Part of a small language model's weights.
Size: 15 layers, width 384, 6 heads of 64, MLP 3072 tanh GELU, vocabulary 14218, 50M parameters.
Architecture: LayerNorm before each block, biases, tied embeddings.
Training: a variant of Muon for these matrices, 398M tokens, 6503 steps.
MLP neurons of a small language model. Each row is named by its layer, matrix (up: input weights; down: output weights) and neuron, and shows model dimensions 240-335. Each number is 500 + 40 x the weight over its row's rms, rounded and kept within 0 to 999. Numbers have three digits each.
Before each neuron's rows, "fires on" lists the tokens most often at its 100 highest values on Wikipedia text that the model never trained on. A number after a token or word is its count.

fires on: "{" 23, "^{" 15, " ^{" 12, "_{" 9, "{\\" 7, "===" 7
L2.up1397:498508541523518480582546574479507525509479525572451491510461493475554452469504477563507462457520511391471441461580501549593461508482512464482514525436440542454475524534450409453471462487458486449478529428492488525467480503472500510523525582522496561482537515504434517452457494558491509460
L2.down1397:536482522484510471517535533411502480508485507473491464520480490491530460372507504530511495483513509467498470490497516495562481505499449512495565480462494523457506508529506367464512477439495512482519532523537518506457517515477488525489513563451520582504601506484419478484554494517520511493

fires on: " out" 29, " about" 12, "ize" 5, "ge" 5, " up" 4
L2.up616:487546486560459497495500483473554515480444501527477536544520458431468536507447458476479502541513464456523493538512520515436494525572368526557479467548440514522406465538460444501522483456580565481457484552491451506574459425570415491550516523457534511500536514567532524504522567535462456528
L2.down616:504531510550480442447500508502455474448441560510482509528555503464507530446503577542469484540551490454493492528503530502493455490582534501535437486532518500490451462467514463517465564539548475527486402501479416463493560478484498499546501509534519500461539507499453481540433605494532445536

fires on: " al" 35, " Az" 7, "Ab" 7, " Ak" 7, " Ab" 6
L2.up1316:494510458511490467502477460461481574580480498485507475507542520462482456625488535498539479520471468507509396567478472532500488535485485541522476473494540460457496491445444501478496502460444588549469498493577478512562487519512588500461461519448428511565429520482484453559499574516518502495
L2.down1316:519512504505506517538527481482471598471530471480517476465545500493442429575528532458488451519511509536453468471548497442482526498468541511493526533452561491490498452509522521434552511524451533565447524489482464526417460466516545478466525543439498464555494503534530492530511474489499556516

fires on: "-" 21, " as" 13, "ş" 7, " season" 5, "ch" 4, " appointed" 4
L2.up531:444523465473511534503542571449417535553566520452596525577511469601491488558543516536485458511408522469558496551507500443470493503521511540503403559393517573493531557508539574463469522563409490488540502519467563497499472554515446526437421440491516498532516503570497555518452490512466500449
L2.down531:409505561435483510566521510514520495371525487491490466609557510509522519510495450481497529493498508493424424437463537508589507471552504510534505480525462489455499504482482556551507493542497494475455472605494465526516494490437466561506486450482518521509440452489579539485491513517489411485

fires on: "-" 17, " of" 9, " Average" 9, " sq" 9, " UTC" 8
L2.up128:554531525479503524572513460539544529466532456542520473472533564486497519454507571532527431464487498500474506468520482482549503549497494504424508455485521483502505516497519464398494469540514518524462468514545487506423461437509454484487459434490512554524522517496448498490481536547464496513
L2.down128:532518470592493507528495503543463522528529468521478537522486532486482561543472456467474506441477480455473438480519425496579445555477369467502487441488413451418538519515548528515489493464471535451439516497572525517504478461521472486490499547398526518474535473517530529545511560451476504515

fires on: " \"" 25, "-" 20, "===" 20, "a" 9
L2.up1723:500532497470445480488511505512442439450478507470485563507512478506440515443474510500493541514533520544587566452510578496502566555454471458501473552461431472554484495524466517526482458431516498476515499504527442517403499466440530480504527521489423537542502445462495434480567501523480521512
L2.down1723:472506516479513499443532447521515569506519460522561497446453528544483478467469563500443519522545515567496459447520566513456482512562455426491539535573413462445518521513524527497490510474521505523472426513555475469458499515485523478501504423538483528418530481493529541455495527500481552497

fires on: "t" 30, "ot" 7, " sec" 7, " att" 6
L2.up2639:429559529480478405606524557507507588554515485480541464503534464482521435553456546488522528504494465510508466528544502445456502448476458524560533500483445445520383430498464538524500587508436434466442538560529557492515431573487486501470465460481518555472555437491546436519484447478524519509
L2.down2639:508449449492530514515486531490489480449487528531530542539496477483462441419558480488466491514465499493461507524485570467569452471480510495565518545560478529502538463492493491511495551477505423530473569490546450540481559528563485455458505459460488538488540505467504454514493515533478470569

fires on: " of" 62, " /" 16, " most" 7, "of" 4
L2.up1373:448502438451471504499583497519507440553487538436502499469456519483562527568512555511462465446474494504531516441516520499484567500557423489506508449453505456470467496469499521554480506437513585570508506463595533404474534522479497504477575523464491440460405435496532532381483458453533471522
L2.down1373:516529442465474578481456537497477423463412471494469511495528439523447538421429508558490524509543512494489506485526486520553494552519459513497560513494504479511455481590430492563543449528524498430545587484547533506471516514465508607524522527443453556456475518495489441425501452494451461542

fires on: "-" 34, "ic" 16, "ive" 7, "ers" 5, "is" 5
L2.up1436:562507544542511507414550563456501495510439480547535554542608504475497585449540497517509487490461485504520547486453551560545488534522481569496531492465516528476488466498449498523440444495505384505506507404502471443485466454509454499496421572446576537586462497466508519499545451504507483534
L2.down1436:570524481529534525466474500473539536521576445470538438544421450537499557464573488468436492565482522478461494457418529529515468477542489449533474513503518475567488429556540539530536537531569604501486513445522536517505534445516528542455529528515536478481515471557505526543495514479534512547

fires on: "un" 19, " civil" 11, " tra" 8, "th" 6, "ign" 5, "ro" 4
L2.up271:431503538476544451506526480502494444533471516497432380476544424476582564415578518564490475547563547460569518460497471437463584594452514421537491487468549525489502568568455524568490519523464469456409523511540508453511499445504489525495538497472462529538529511556459490518543463471480588476
L2.down271:491493574568550495453532531552375426522520470453454484499526462457498510541531507442560536517435496533512469495479513439482491535567476450575503475523499458519468534485477559517474454424478514489517458455473523472457465499523481460574516441499478557471504480473495490548498469545483525434